config.yaml
n_layer: 9
n_kv_head: 1
head_dim: 32
d_mlp: 640
activation: "gelu"
MLP neurons of a small language model. Each row is named by its layer, matrix (up: input weights; down: output weights) and neuron, and shows model dimensions 0-159. Each number is 128 + 32 x the weight over its row's rms, rounded and kept within 0 to 255. Numbers have three digits each.
After each neuron's rows, "fires in" lists the words (lower case) most often at its 100 highest values on Wikipedia text that the model never trained on.

L2.up54:109088153157128177145108196168158114051183060086180117097106081111154154099116085184134079169071142112136054127126139145164141113105169123179206151078138134123117139124103150137110130163145143163146155135184151129108106133089125156139193123092109139115134156051117108130153098169137113127121178111110137187139120125109128143088122088081141167132179121138110075112137113120172126088145136146091161099137124100097113131112144150166070171127126078095108128110063172119161113090143032
L2.down54:099210145117195125058136103109091088109168097074162129137247105102109110122170117150135102169161081119067146117128174147147088134094098095156168173111108147095089162137104131145099092114088193132149100139112073161214159104086138128173123119112126117129146144114143067174142170182106145133121133129103150122152116145138162151118117176148109148121151112121138138082098109111122146129151180171084157136080165106130123092120126120114058121069189124090097079117185129130122172099120116
fires in: "a"

L3.up14:094091127136126102116115120036166110134220063159151133119190135124118086142169133151103124178084167094165135138143131085073109070146093240134140167109108101156095139168109103202155078092113099113127143075154072140149107129129169110158117116033123134134167097102099141104123138113147177189078153111149119096167118099104171170100135189114164140126146115117107139125140142134126095083115141142126107161119138128170152133163104124126102134126034124137135168122125147134152087169134142
L3.down14:044120134117106143055144106120127113089108125138136100166175161162148124145106126077149092121107125098133142087110094124131128179138167172055090030103173190137179156122139136152089087126148169160131082122099155119146046096158132140095074123180135115139170150135079125130085134137218155108161153140047164140170133101116158115162107133188095106098113144095178122147126148132150148166086113133137133094133178104181135082093137141167168161101174117135119101103145176111121142087150122
fires in: "and", "not", "also", "notable", "later"

L2.up291:115098112128114168189121177088144131154091146146152083102110137137138097159083102094163091182207156130102114204049129127158106121103107179137040141153175199128183141147080100103167117132144110136127177101116133127110146119093117125145168140116111161048082142113139121132127084121139058104043144122085089091105146136097152125136142102143147123138072120085152142143110132070213147135108092135143162116151072092154094131088132154160137140117136149154136151149145153129186173147100169
L2.down291:120157160128124087116135101144097104189096123128134114077204106131220196095112127116104120140133194166121118163196142120077094150163128140130167130112096083082123186126092132178134133212142112148106127120093187094086092136145123097159145165119116120110109159177120161111182123153153100083091111103131066112125163115141130127093158158166141143128082119165170182117144111125062178141056145098156098146164165145095091064103124119068146123117148151107120126106123084129098078149088171
fires in: "of"

L2.up558:154063165171158121159144128098180125120202148149062163125158088163081127077124108155166138159126165076137142116122173111181109091120128086128115121110147060063141143133146112162130073156147164165120147091146134146098156125157139105089112082144135183167145186146179099071192170069095154103139110150142204114165141150039089099130103106135166136075113107162137108103176136092087133112075131086122131118149120163104117116116103182145078123098162135111128127080146121144183114114101101
L2.down558:136102090120108142096189126133129102087117175160168097204145145179193070145116078204096108108081115117130070153121097116107101147092140135109126148137148176099092192143129096149107082077140103145131125099139148060137100126141195153132104113125115125019182060107139141132084150135122181145126176169112109146097142120087099178081113128122144134090100129174172122129133162143133171183154133129091119165205135132172119127132134145097134104160123135126076163133174089085105112107140165
fires in: "an", "is", "most", "mostly", "she"

L3.up123:105140141123098128131128145151116179105137139137056125124106053123149132138148099124148117130127118115086148135095136109124148135080103132140166094164140123168112109137130102198142136189137159137200138212105137118147143140170052086126163152142053149112149071093129177119110116102135088140119034092095111147062170124067121125113105098137170169148167131184138098106099136166103126136089065123071102186138123169136154091178156117135109119129144071150148110111111100102146091094090224
L3.down123:087156140161160171104104143068017114124123084153091138158142155069159100115096164171141105160159155104147201117172086144171082118102112120133145147079134074115115119099164117132112114165118172169142159104150100128115051127086084106126135079156117172206098160146122082088183075162110111140105096159156145115198171207139131147115101153159111127125131101125126162140129167130136131126160132187118101127121123121111107072063068179114126138115168117102083155101146111143148116163141107
fires in: "of"

L3.up27:147102129104120104175204156124112152154097137097113179127094075142141133124123133149147087127135083086137129127153111173122155085131094050125129155123098157202089117091145129144142181135157156181139117112108136179083125202124066141124165130172120130095080126118181176068161072150168097174146132136138075121074181149062136072107140112107136120139114112114101085115136167168105103174159119165109127113056108184131088134118148102124182109104143193143093140176105051156131153125145153
L3.down27:086167189138125157167105153155130146151179115158183094096161188151103078132130137135123120105115149175142123135157192085129116135084127149134080098082110082070163190066135120123130063114140091078118126120167102091144075124167119113176112179085116154153086116152087110195152114102043189144154205110114174134200089100167124172166125147126119116098123137149120128158144086138162118070110144124136102148215119063124106119107102143087148151128136118130090121102127142121125097146110119
fires in: "of", "other", "these", "early", "for"

L3.up298:148117140125163115110109157144121105109110091135121156125145119097119063134110040118099154146077113089126156127074162129161105066186141195099148152177101148137153151111138160128127181090158180130078137125104104140113128154144125110110156115181106146078172135077103140113120117142160152116139161106106194092154162079096081133138147098069166122208107119159133116149171180145125147113079123131107042152216113183140124090122120136074175093142108121132065089098125107123134192197118123
L3.down298:102122202177102103201129144073118103131162091086118154111182087182114133140095210194167118171109088174130082143074140157106102082119174091121138147104181105137168152143186093208168078145124115123151133144131101121126119108121109074147137113117078188159150062091159128093130135093105114111109144144127125114137056143135133125135170178156093165134123136165095133103187131113110125154118128109121112116102095107164116109107132057149123163182060102119117124175151099081168111128153093
fires in: "who", "when", "he", "that", "therefore"

L2.up551:130126135123166103136113083139162129136092087148136048132144125146142118163089091046175134078104146086131110137222178152164173115122070097143145123158096127163087087086117107065078117139122120136162125201131120151149077132169177141123180147150125131113159129106128124138127171093115114180073214107184110086124108126088124106107138134100140126134149138113153078071205185089138110088145163153140131160144152134134100159125126187111138165139158139130091111084202124095133171132147168
L2.down551:084114119157151089170103048160114167161117119070188174058096126148123126105125133144141148139096131133137145209095149179133105075186122132091156151122112080110133137170181175124130113160157121172170104076150111122129158079084145112086064176160108169135098154108150136122158114128134145149094134132069112100185126117091125168117157161148073118101134083140135167148109133119109191190084117045106163112108112176161111117098153066101146111143124068148156174145090158114114116115128081
fires in: "after", "bef", "early", "had", "frankfurter"

L3.up187:140099085142112102133111159119078130093108092160105145131120094098189158095167125167085054085093118133063117158154153097138104123121063111092156164133134138120186195166184136130160145135224150125101142076115095207116129079145122139138092121085129162134153083096105144089123157110108121168093174172145118121133136177107156165092156115184135089076138156145191082138130096183140119161093095160109103123150148141105110184175109139144060120097106129175132150114116098126159168101078144
L3.down187:183040177115171141142091104164129145082134130088144099185100139093086144149095103181061123160151143135109108071131152152139121126097123103172120088104101155129127099103126103137087114131114138160127107136103164090167118151120103165113123081179186136111128138075089157153116143154145117104142092106180096107113212084149121147220092185139155121164070172128118163113134170144143134158104118141106130096130118084160122099141088142125112150050134149127157065081129186168147185145174068
fires in: "and", "of", "their"

L3.up349:125123185121112138145139097085172096100144091111056165111083126145070139062098127154108170108131130098163142206151083104123130122124130099116146129124073144169122114166162150135168151171165105090107103101108143160063110120217143113144112149135134178059108171149112139078097123092180080145156173102143059111141096145127144108086187117187193113090156148197114081123124114122167141158140099107096122156113112096119155076161176116152173126110145185121129171199125146135135112143135110
L3.down349:095178081176098129065135181139168179087134174112133076096141124136143139136133143115136048176166140159157141142187168135164122140091123123132191119159160162096102119101112120122146060090171076092104151109193177142132111157148072086147129102088098102126106133129112079105120113197122088113122114097118072158147088115156082180158134125082172135160129114135068138141107173089114125144167148155092138093158104114165154150122122157082124147192147161131100103094056149131098187175124098
fires in: "the", "a", "more", "an", "some"

L3.up521:140117128146117122116082155129110143169155106224135121108164083160091131082148142063163127141134120144140172207136168079175116134136127151150129137174121176144134181099147109166187130182132118051158078190117138096093151081149157155147109154074087146117158099057139067151143103070126091121136128136110133103088131164116098121118156086153129127068074169118140099177170159128122125108164086128126145111060119073128149112109152170123062098166131139118153143057147100096161122102111157
L3.down521:065130162138130144146190232098098084146085074069090185131125079129146088132128139124126110120127157163108100076070091184141101105139116126144063144105174083148134113139124124147127141168127174133136117078149135118150148141100154175125094126112168096103103094087143149135085162104114162155174104196144112155137120116136101167141133208143096137106181176157114100108125127099165200102083107186150078133147083141125115099125151079132110110176117130151122106198120070160171137126089088
fires in: "and", "of", "gairdoch"

L3.up185:125121122163124092189142143116171154179078100157093154164159170104144124155097151152155120122089170091102117214143106099126102089089123111147119155134082146111151150103175137105127143147131137116170139170101134141174103151102115121053185057146092137181136110146132156065078119103074106105139079120175128118079131176136080131134070133141121137115165112105120064177159193131123098167119118098138147102161079116120091161086112163047118126147074122181077125146157161111053169139113136
L3.down185:104145140112092177127157166093206093125110152122119137104101098109149168120100111070099095125173140109096143167157175118123108127134130166093141116089140147161156146213125127152103102089076101178128110124219115064101207153092142158159101172089073086099174116167127092140121153133137120049146100142093160131172099121147162137191135134126070112029153112124128178151167119143090146156079152127157142132092134117108138186098121150139068115117116140169115094127123134080123107180128123
fires in: "in", "of"

L2.up469:135131105161151130188163117128136109096129076123141089094106118143125150142108086117118127147075116097132135107107098184105122104139109129082196127130099164163186121142127073107147125215140149184135184151242140121126165152127098090106065194079135129174161166128133067123144160150092178091145146143119118137129158111141163098085070124139150110065141116101123097141170127077174098152122119148047103112078151162093128140141171111112133163138161169069122155114082145127134198125149103
L2.down469:148191144138087117121046148067179175069116163127163124170154082125106130079126146108086146107148139150093085135068157128169183164138063171147105135176162083123144074103102165159134157122090134093125104056170139153107085085118118180141093156170112128088160140117156133169087142124128151110157145144071072104133123151125194154118156135181150101127138176115148107187096123111124214135128172092076131109089182142118152134100093117129125115142162130118077109117196115111135105135125108
fires in: "he", "its", "the", "his", "s", "law"

L2.up456:151144117089135128110063117177112135160097117137147132087170134122121129155114110133110198116129132118123091136093104118114141049145075135142146135123128176169142120206086200127119191152123077150106126114158110190127077144144137178182086058133189095115116129068115129145144143115113114132050149152141159095092133161119117125116110142139083106128098164173123096042171146132194128086081151102119160144123136096091191128118094079176070142149145180122121096170143114193143185139127129
L2.down456:120109109176140115132109181050126083156135131101154074147071154091115186144151102062056111144210156191144140186097130153119121123114108150143134148114158099183126159156043188170123122129088155115138132099163138120127120148111116134114141141075116120145062051109112148141124119053124131149137146124175153081075147174139110139152109156063101105126141127113126137149108137140133127217134149125137099142119138143149159071150166095121099106133103209141193098122135100138137076083138118
fires in: "second", "also", "expected"

L3.up267:135124118103090177116141162133162087110071158088087171149124123103115176104215099102073160177110168147192120177172099117136110073106109104147085126110172134116121117162187099176156140157150149141147104104127166196136122105232086104122166096180155109114129117135052145152143088129080067107110099151121153129111124155124138096145183129172124086095128129133181119183118124141063131112150147169113144079103133114154127111112147089153087112080154088138096088085158174126101167155137136
L3.down267:131154125161134113152094156062157168115115095145153100070160129174108118086072122095187089096162181129141162134158108175137106183105111124084148133118100139098129162110116092144119108126139068115137193077093143049151109112097137114118098176112115131147121108119121065112166142135145180102084152170070066162180087105093145139116119163077135115098148152106119176146136113094116131121132155155114124150211153126086157099153151194146163145115163184164090142216114119117130109181079081
fires in: "and", "one"

L3.up317:207113043084160120163201143146086161145071139174175138114129139143156106129116119166163142165131208104072108113090159108171103084133155113138117113119107076118047082142174147038145154194087148124144140101175163109144139129142122139091136130104143117098117185142154171145164144187116127121136136134152177112180068109065176160127118119100126177120118123122168112131110158131154184126122152112142073147080068140102098137120149157157125152099151085148137081139090141135104094115147124
L3.down317:042088183115124147073115160187130151098112146072131118186107160123068141102131152120151132163073097093155120156107066178132135141137136102116095158122179152091163128155105145167100189125087121113096157203119180050115134144101068088145107116138127109136113149184050149142166109126173104160167138139119138151100171131139054103124183119126098146100140091111156135139138127155146125141137114162053124146144129174169133094135133155109172075109069134076153107132180137160130130157071123
fires in: "before", "after", "osb", "since", "is", "he"

L3.up553:128196128195127040169115113107098132129115103107097133065142151131128199138072152141114144117119160154131114131152121136125091079058130151137185109136120106083087116114123112132118147193192103133113135174143089116156091086105209050086097149137152177098106183137163095172126141142161148116137093149068115104176093117118172192064077093149138134087131128154171144099119109126150135096107075093186108104139134091145154122075092078137116067147105105142126124126145132172147136141140151
L3.down553:126100168129146114106078106118181164103113113136223109196154123107116120186166112046087082163142168136181159171123122135145201106115115134129107132142088104080150104152129151094101107084140130113114122192160145103051091141097109189185143085115100064112110077147058122116152109110108092096128147095111140116057150133193118098132177126160164134112140119136162170162098112117122131150192182139099124123110114109112093155111162156110183133135156140167167128153118125072139127167126084
fires in: "at", "iowa", "of", "and", "when"

L3.up600:110128107148178116157090127149104108144105110191166064109146152124181074123121111099114160133086132109118102218102148161158246104145065118142129087117135117186111127150147120140086113158119136123116072132133124139156111150218174108101165090162119142172050130087218098114088074064141139142129103120113178122122086171100147117115130103179129141154094119114142135154187133145144104152143145119106134175085136139111148093128152154117150077136105096079133143112077122139094173106085110
L3.down600:140191132126143147115125110143159120084111132117136156150163128126139110056103157143090101101103092174125163160165114085154084097108102109132114181060115117146108146158084158107142160163177085100211122093121110085091152138149074142116147122061066077094150123176157129160180203178109115108172091134138121089120111158206100177121132187060158120095174095148108147105127116089106140138151094138128177118110102129153137144065112099167156169150128107109119088146147119152195144089150177
fires in: "which", "who", "where", "career", "while"

L3.up47:210125135159185165168128146101076157110095195110121133090221087144141097100090143107087118133101143056095166130098080127170091151110090151113111159115113128162207159166123123115197176145126112106168153120146083115179086093141153163130142095084128143060115121087148101129104126109116160099131150097122117145116135105144187147140141110121093169104112219090102151139098115104135134103128137166134075131127081105100110127115125116128151118065076160049110091098109128129143111127188169
L3.down47:118097084098092089081104091139111137180188140106142128175124145192118134109124122144082170140155162142184164083197169137072151075128146128152128096162136153123136092158057143131072211119092135165083171116141143130162097156160087144186109124063120115096114096116100190111111104115125089097102102112165101164180102189153084112143127179156130075127124078167120142120107108162163162109159167131118151103085141195175171143113107120073127132106170140168120133105110066117112108124097141
fires in: "s", "heljarmadr"

L2.up554:174170144149146161094110144155105105169105067145119094126117126112132123068114156133156133156146102089154086077151110105170075116108095136115094121112101112139125167149156058170133063157140107190121193077151124147124112145159123081091099156115155093172119133063150132045117111171141127130127162169155115068119133142087129126178088144186211073182132144123137116115105125148064167035101116170167083116075084160144082136118127172109126128118106127118143119155104168165157125109095116
L2.down554:155136119123112138179093167081068170114181149086099167114133118103157089182169147164080098065105117100118160169126150170098142110118096158109144147102167175155140058123153169116104134105130144161111140127126134098149209116106087187127098124114117148086117107120112163156083085141078133142049255146136117155120151113163159151117191113063077156099126093095078132102106151116129124156132097057164094118172130160145127132154098135131138100103125096149146140180159139118100118100134173
fires in: "later", "also", "career", "then", "first"

L3.up462:138175097204139122110155108113109123122094151156166080174163125103121111158144123128117065125134134115097139147085100125074123070164097150098114093154154159128172161088140097163194101116115126130112143109137144144117131149118123136140182093122120145099186061125138136170093107105090048164087098135136126131127205075158075076139173098117172167195139120138167193091090160114144169129136177089149101101145102123114084140153102116112146045105084135088170101130147075189124145200120134
L3.down462:091088102193121142101141143109084083158122136177174127130108141117120110109081176095206080167231125068096118167093146189102091146174121078098134116160134147152157124151124161090099144100128115113086150110106126083180129151141095106160128113165099081136225097139158138082079130161100123126131122129129167102082176098121107127136142129073092120108151122156137157106164131106120132166130084152106137151127138144071141153150144146136115200086171152098182158122120033126180110117154112
fires in: "on", "album", "isbn"

L3.up250:201108076157094143106133099182060153125154130089190095130131105114128119157156065118112119123095185140092158152102083161140080110140172171112160066153157109131147146140152074186059152134196103129153117175109116117106129086123163086057139101163149104142137140109100145127120153175133179127094125123176142099145153102152089102130149131140203165116168127164090176140074128130090098174077142131170159167103098121105090138150109110134134162104161118115108072109114105145147100117056201
L3.down250:151083117144105072116163147107142116126142139141130118153161148069167114096120124181114143147172061075150105110126158122127135134106164139114117138126127122141094142126163153050153077146090151058120158099127160126166112153100123153137086209086074149133090097137126150157127166054156084094142165147067129162177126114115177183111148148158067125084135140090082161125192173122133120111095075155176108078192130092129164177112080148129072128144085128129148156194126135105178101177133103
fires in: "of", "to", "contracts", "on", "formats"

L2.up168:156112159114118167191102081061130114143112151121145190111079146158101128122140121077151157147143125110104159192141093145173070144160065115115152154138104116142116106116127084108148167186148133140144074148163120151079163109104104099156108136146185137130139097127176192084078143102120154093128059170142094130120116137095135118114167113075186111181141157130082132158158126153129130102146130163143090116080116090127150126061195113132137076091122154120185160092189059089170120104194086
L2.down168:151136210161160077133159130124110129147186078105115103086137108135121096126126097126132133156116153128119106158168081108173174120135120147093216168084096088113124152131121087151179146074149120111094157141092153130141138160161126118114149153116139068143142120083085146192102141220112074147129148070123141106118103100113091119126087098171174084146139144131191126128143130100074113100136071074151185113113143079179155106133055103120156215129158108128125173083136193112109113147145106
fires in: "had", "later", "that", "also"

L2.up216:115142076160085169143152176168178092104191144140126088103120066123158128110126124104077126115146150140175128111183128109106098145086125125130117123075155129121100175126142101113117128129208230113132123100154099151159115127118146107199117117203090147119116114114137082076069133111176130140070128104167146106113115078109184102172168128118112153126166078087083148182127134136154137102184142132157126162074141128202063150107098057079157117124134110154118111089094116156128121117072100
L2.down216:122135231093151097155092130132102152147149113088120114116198077077099123115077137109185107121127125148051165146127117073161151087179089121114155093143135112145151128107095157129121116143095107153148096149069092117095144212163109115162148138076160150064189144139087199159153166123080166093106117141137162114113161106168163174094157145135102176140145211125141114096126144146087121096116099136125134057138141073146163065124129153126111132131119112060122188115151143094115145123124110
fires in: "and", "swimming", "swing", "happy"

L3.up167:115121139163144192092091125156193111084164160201130138067115128097164077120125161132134121114121101078097107164136142162082143097135108186074085080114142165155069082148145117106187089134115118198160154127149136144143154095139151037146137155165137152079134136057152121152130128140115161125083125172224124147118106134116149176126090114138131132203106177118133085082118169115110095155138171115106156106117104083134123123124131116033121103109145140145087124115090080103162128165138143
L3.down167:104132194131094142086120132118104189170127129116083095129097107236135111178178148112127121146132123124087115097143137087159105153069149062114185185140131095116156078086151117158048142114091074079143134145095065070110085166104123177176137155111112186161146116114113114118098120090145069141159125180086195166116128169137155110051166110153118126091123133156095153134150124161148140115100122137092136153125148126128153167170198093122128108136151134077127152127133154172099132170117129
fires in: "of", "and", "assistant"

L3.up599:163091111114130089121148114094160219186154129161190135079126132152107058141123127104175132196122119120146169165111166064165127121157133112100130140210119104137068189203140096134091205078199147112125113122152110114153124121094158085120145143106142157078095105128182121133080143134154151112092137151159129081110112112105142202143216139089134115116129148116102107156159095135100141149089096158154073143132111128124108148117102128112150157054151148146113148124140177117191125142148151
L3.down599:082112149104112145116069101173144095122086091088164117190121125126124152116157112116118192114134102109120133153147087180077075146093156122117075200118185145115181110100161163139117121134114148136146145161139129047140136133118120196146148129123083122167122158136136104117127114091127074088173171119077168107190160128138120128084106072182098086123182117186171134074043169154119094166140173089127104142178181121148122122151123125126117131135145148051105151126153093139079140187130084
fires in: "of", "at", "notably", "roughly", "and"

L2.up586:142100120133116137124149148122054220117089081130129174135129083109146102121161211111152136089087139118111086139134217081175125143103122168099124200120124132136142056129078162157138102107152117141119090104122152115142090089182165131206118108111130110094163143128164092150140194125075123156092079119144104161133123169103155122142107144127110139165177101121163127159112138126074140199092149189089109116074136102067158141150159105094124120096158157101147166122123159134081162131121198
L2.down586:125124111167175129128035082094133114057125155085104126121139172176159121099094102129137195175129090066108105106130116078139107128130133142112135132102115117114152159126110156153096133155099087120141126131162151119140133151123132173105158078125154129119128169096145154097103129077138133086109148143091103128151165098131205133104151178162113128180134171122115151156104148197088120145163240136094162150174082134142049096114125062153121111113102140118076145149186047093170187110126154
fires in: "s", "chinese", "french", "source", "polish"

L2.up431:142144158145114131091098131160113144145097199067144109145094113153147112135155141111170116122083116120166086137155161081111081108172073058127145124145143131112154126149168089180071114173111182125146141109111150116129153082109166056065165103064103156133091162081190101120131136163108168146087100146177130076154078105120122156118127127191208107146131110170103172140113103133115144129090069135104141165119141147096112109088211142155130082095106058119154122169080169129115140171104126
L2.down431:116160129115113106067131114139171135110126115109109110149123135051174153124182162116115104135128120104083161086163132144168190176037151197124122107061194075111127108117110187124139169095129125091131143122171141135154134115072083140111085132183152123113103076129102100107160183093182079129138214079135127148116175150149100134144130114118116133042099157090146143157149127080109135120151151123181139140092137076168107126119105201113169087157088097116154148131151110174143092130114156
fires in: "before", "iowa", "since", "position", "exercise", "synonyms"

L2.up436:153078141109090180128134165166145177088124147127134186152135194094104121080103114186167164138144153105113128142159157091106140176176118115107200146128159084152110164132075072119099152106108130124122133095140130097095195132149111109135167148142154152126158091058127116087119150125171122147189154119150153148134113086107142072121163117142171150092136207113158128129100131121140094139095157090130173091112139054146195098081077135128064106098131112098149111089147066096147087112065057
L2.down436:153140130147060114134113162103158106117136119163093081080168139161147140107117120143132170187081130095140090235149128125126127128147126130149134144088093146121105070137119137103144146126103085126095118142111108099121233163092153172102100118187119136104141197138149098150110076105099116147145096144110094127107148176131160142101108162110135045148161118145076078122151129113076144113097121041134113132115148191153152157129191125196167105129128104189103123158128185170060141091155119
fires in: "a", "m", "mi", "n"

L3.up485:157122115089112177152154134177114059085122116147107127121127145126083140162153142075188135112094102103157081111186131145191103129107136081213145180139169161146097136097118151069125147138106098122124111110154117118095105100109143134128142123140136135111137091139148100104077143102145121123129118149159158055173187150063151156149115168101069153063107113171134094150184161157099185143094125136179101169136096172116122116140145080128195137133148159189061151152117109135166182146102214
L3.down485:094100163159112103106123093134161155164180097138125077083149135113225054087121152121085106158093130200106117123122113127055122137155124154056120156132114138180089113118123171165112191147184116139143105082099123138148166085107101138118145096131066076110154159115116110142150100109151165115151084143086045115139110116107126197079131092170120120213153157121097150139104112134146110122170140127104183118178139146110171186089146200102164086148131154130109143132142135122076126128149120
fires in: "she", "early", "7"

L2.up328:131145109112120097111134121151146115075151091170131142162154072114142087127140156153152098113073152113108132175101092159121151081083140132133194114046159160122103112167150122101124106177138080124131107159169137103116155159133115166138107125083209144154154157100125110088164092173149165141080206133178147157113098124095153137119112162081143114096179151123129112106186060070135113119120137207078110034162106129085168151158143041172128143059099122132123114136142141101097122116148131
L2.down328:077158140132149100087129148193092157144161142086135096137085139147183151110122115137166123135102120172088080131045156159123068170088106154164075157175127157143166144096154103172160132134180052147120166094147152223158154163145127117126181136111143106091142100108124117105099168103136109141195122162085178111137115176114151079105099180136114144131092135103143083142134142131115159136097141106127037180118142140102112141073108143096121122088143129052057095117173119131132140146102094
fires in: "a", "also", "sr", "always"

L3.up527:172109157106052064155070128166136169080099080176132169111124128092194170128103078079168119153156150124152128176142164056129128107173147179155177146102138127068148120139152066168133144183156110090107075101121113126154106107153137108136162125076149118023164151111191110116105165099097135107148060147129152102161097152102144146118140104135091140127148159117125072153174126132117102119111110161082134155078176100155122113149145126140128176114095123147149138129124189101138195150103152
L3.down527:088111184120181145094173105076146102166151117154134104156149071103108143126199173116122195052119135121130136130163086099120108108132061111116086170101105151113120144095146131131123140083132149082132128124111168119076131077122098144124092108117124134167114135071125137139141083173149098126131171116111098130173079119089147167160145166149076140123116156161055151121116144104135174155186137123125199126151152065189070155146134114171176067062141151118143142147156193147059130127167089
fires in: "and", "highly"

L2.up370:138140110195142159166106074131169148088130149143122176124107106100093054121146110108148115115138123110073150108118126082126146124151095162086171131094190086119166106159133127122131164114160111199137095124203069129062103152095152131065150148159099130147143139157168134161117166107088072125079182201128150084110158223139226113104184118098130127124148118123151115106074190142132138053104103120103092140130091143125157197134154127141140158106137156126107147137089115113126114125109137
L2.down370:127115167150108032130169097152111117069163178054113173117140158140156110190131135162144119126102126081164097167123104117162129149157132067112095106080109130127128095179145150165103104108098166121160112120177168106121093132178163147139097112145133181137128129093116148099142120127122147073154103097124065124160162138083096144135089124163174179171079148122101111125145102072145143203137091111142178077105127163120116054104129148204109130128065166139115139115177101140081176189155108
fires in: "his", "its", "of", "her"

L2.up371:156099069138113162153107120179138128024145140158109156147077074155132063078135132101120182121091127175168145163145138153139127154159055166144127083142171186113162124133141135119111079147179096179117167028139154115089138146168137135127156112128095080130096147098103095068134162152114167144111189127134082145104099127131139072108104124097131106089126158161172124132131087160177111088151166140135159139118118130093148173158105094112122112105130128128155173079085066110112176183137174
L2.down371:110181133131093124130083102141113131126120158128084150136134123109121122206131109148139084084200113094066048149162148133052172065069146160101097210126100109109138127122117120155080116125091157124167105086184131158096147132121109155122095089177129148124120134161145083118095174126135107099178104126161104104131141177151104172132130122162139147140090149068072185121139118060137139116068155189158133131156154168127145144045139160132154121169114118132169116136185081123139154074175121
fires in: "an", "synonyms", "special"

L2.up180:083161144048178114145043139117123098096123116124180163129077121094127164167112138142164138094121112130096126122130072106184133121146161165131119114137118134104152070184101157078151158147153116208120145119133139117205179113153114104125120123128100111119051118123169167095111158078165090146119109124156149113123111185097166170137088103147131152177194176153081122114158077126118165084102143142104169148171133149059088160094088165108080174109092129139142072158137146137096103085139087
L2.down180:159076187167163084108135102120137138155107125092130058152140127112131114120126128155219126157119107167168144134153151228111081083165142130133137143125118172108101176089152116151122181080158150057169107155084122152118116097083104162160179140141127117084087134102105077108117107126189123124147117195131073143146155143052120125145162129147151108082107116079096111099161173131105127150089103177114122037152086162130126126154108172066157087142108130110161103119143140195156119126137124
fires in: "i", "career", "if", "is", "following", "also"

L2.up478:161178047109094060118136127120094115103163095117128141110177102140054119096196111158122097140116163132119105142147120129186167100148077094122099178149142117141101129156109117159204150152103118130106183099103107143164099107123129065113105100143141090104103131120107153118124175074164127108056097183139128103114113149091179208106151131144103122123131129083098094105123149141137175035159124113098141109151101129120126109091129129147193144152113200166105078157148153174124175100137208
L2.down478:118040121080140101099112142069186137125130138117096165129112166126170156104117127130143069122170111148141164145100115081149097144129162172161151170141092109105172117080132120117074144121094153109184106093134091099144123078133118147092164152151110101131189104076123141080130153153123101151125116115164069161110148088143118109139191111122136135199083193097106195107110148120137126197117159148143188100067111107183135103148135105091159117150093168047101135147195142084089172166138159
fires in: "the", "still", "however", "after", "during", "early"

L2.up247:104134161179133151137112110105120128142126124062137201054146155114130121155108150191108120164162166158062166053124127191146146188143159129159135129162147112157177147090133175102147172101121101127113115098181127143125167134065152107081103115106131123140163148082137167105120108120093089103123160070166153181142157098133164146048115104140119082159126178125086142096135079112040104095141169120131150110138129141130108087060169165145152079124170109105129085192137132097139095101127088
L2.down247:124166113142167122074169168156146104147068183114063148163169097118143102207160117139134126127208119138133119147145128153135142120056123123099128116119125136183092183178107107124169112176102134141160117100070115140097108108126080122062169140142098142138155114133061144138108138131110136139156118150115144147139147146104131125143134077111115148133138132129045152173106077166106103131088126181070159142158096138041172143088107099134214110089118104051142145086216141141130148116103138
fires in: "to", "would", "will", "can"

L3.up336:076179131080092148132136160128109122150123130192059090110163142122066101149146181148142150110073184137146140116163109092125206077131083164129111176125110145125073117084084082162085141105116112183173078056101156143162106119168143143086148145154140142169154151170156186180088111131079089172146092155151115137147104113155085106101102099177133164147120160155105121121068118151159186155114097112118090190083136185142116091120144132111162164116143101135137123089148132170095090154140092
L3.down336:141110086180136090069107077154186179111136109149132134103158119105180179129105108146070149129093129123090144109130109161171083082119162120169093151131139173102119171122124175109143142123153118156115111123072131118152161106070080090128161076129158133052102087084140160106101122140121116071127183153104160204103190137112174151141120128158087096069150103115102147118163150111096124158077133165113158078154088120127143171182144115118152066150195107178130144155104121084113109114207165
fires in: "city", "united", "expedition"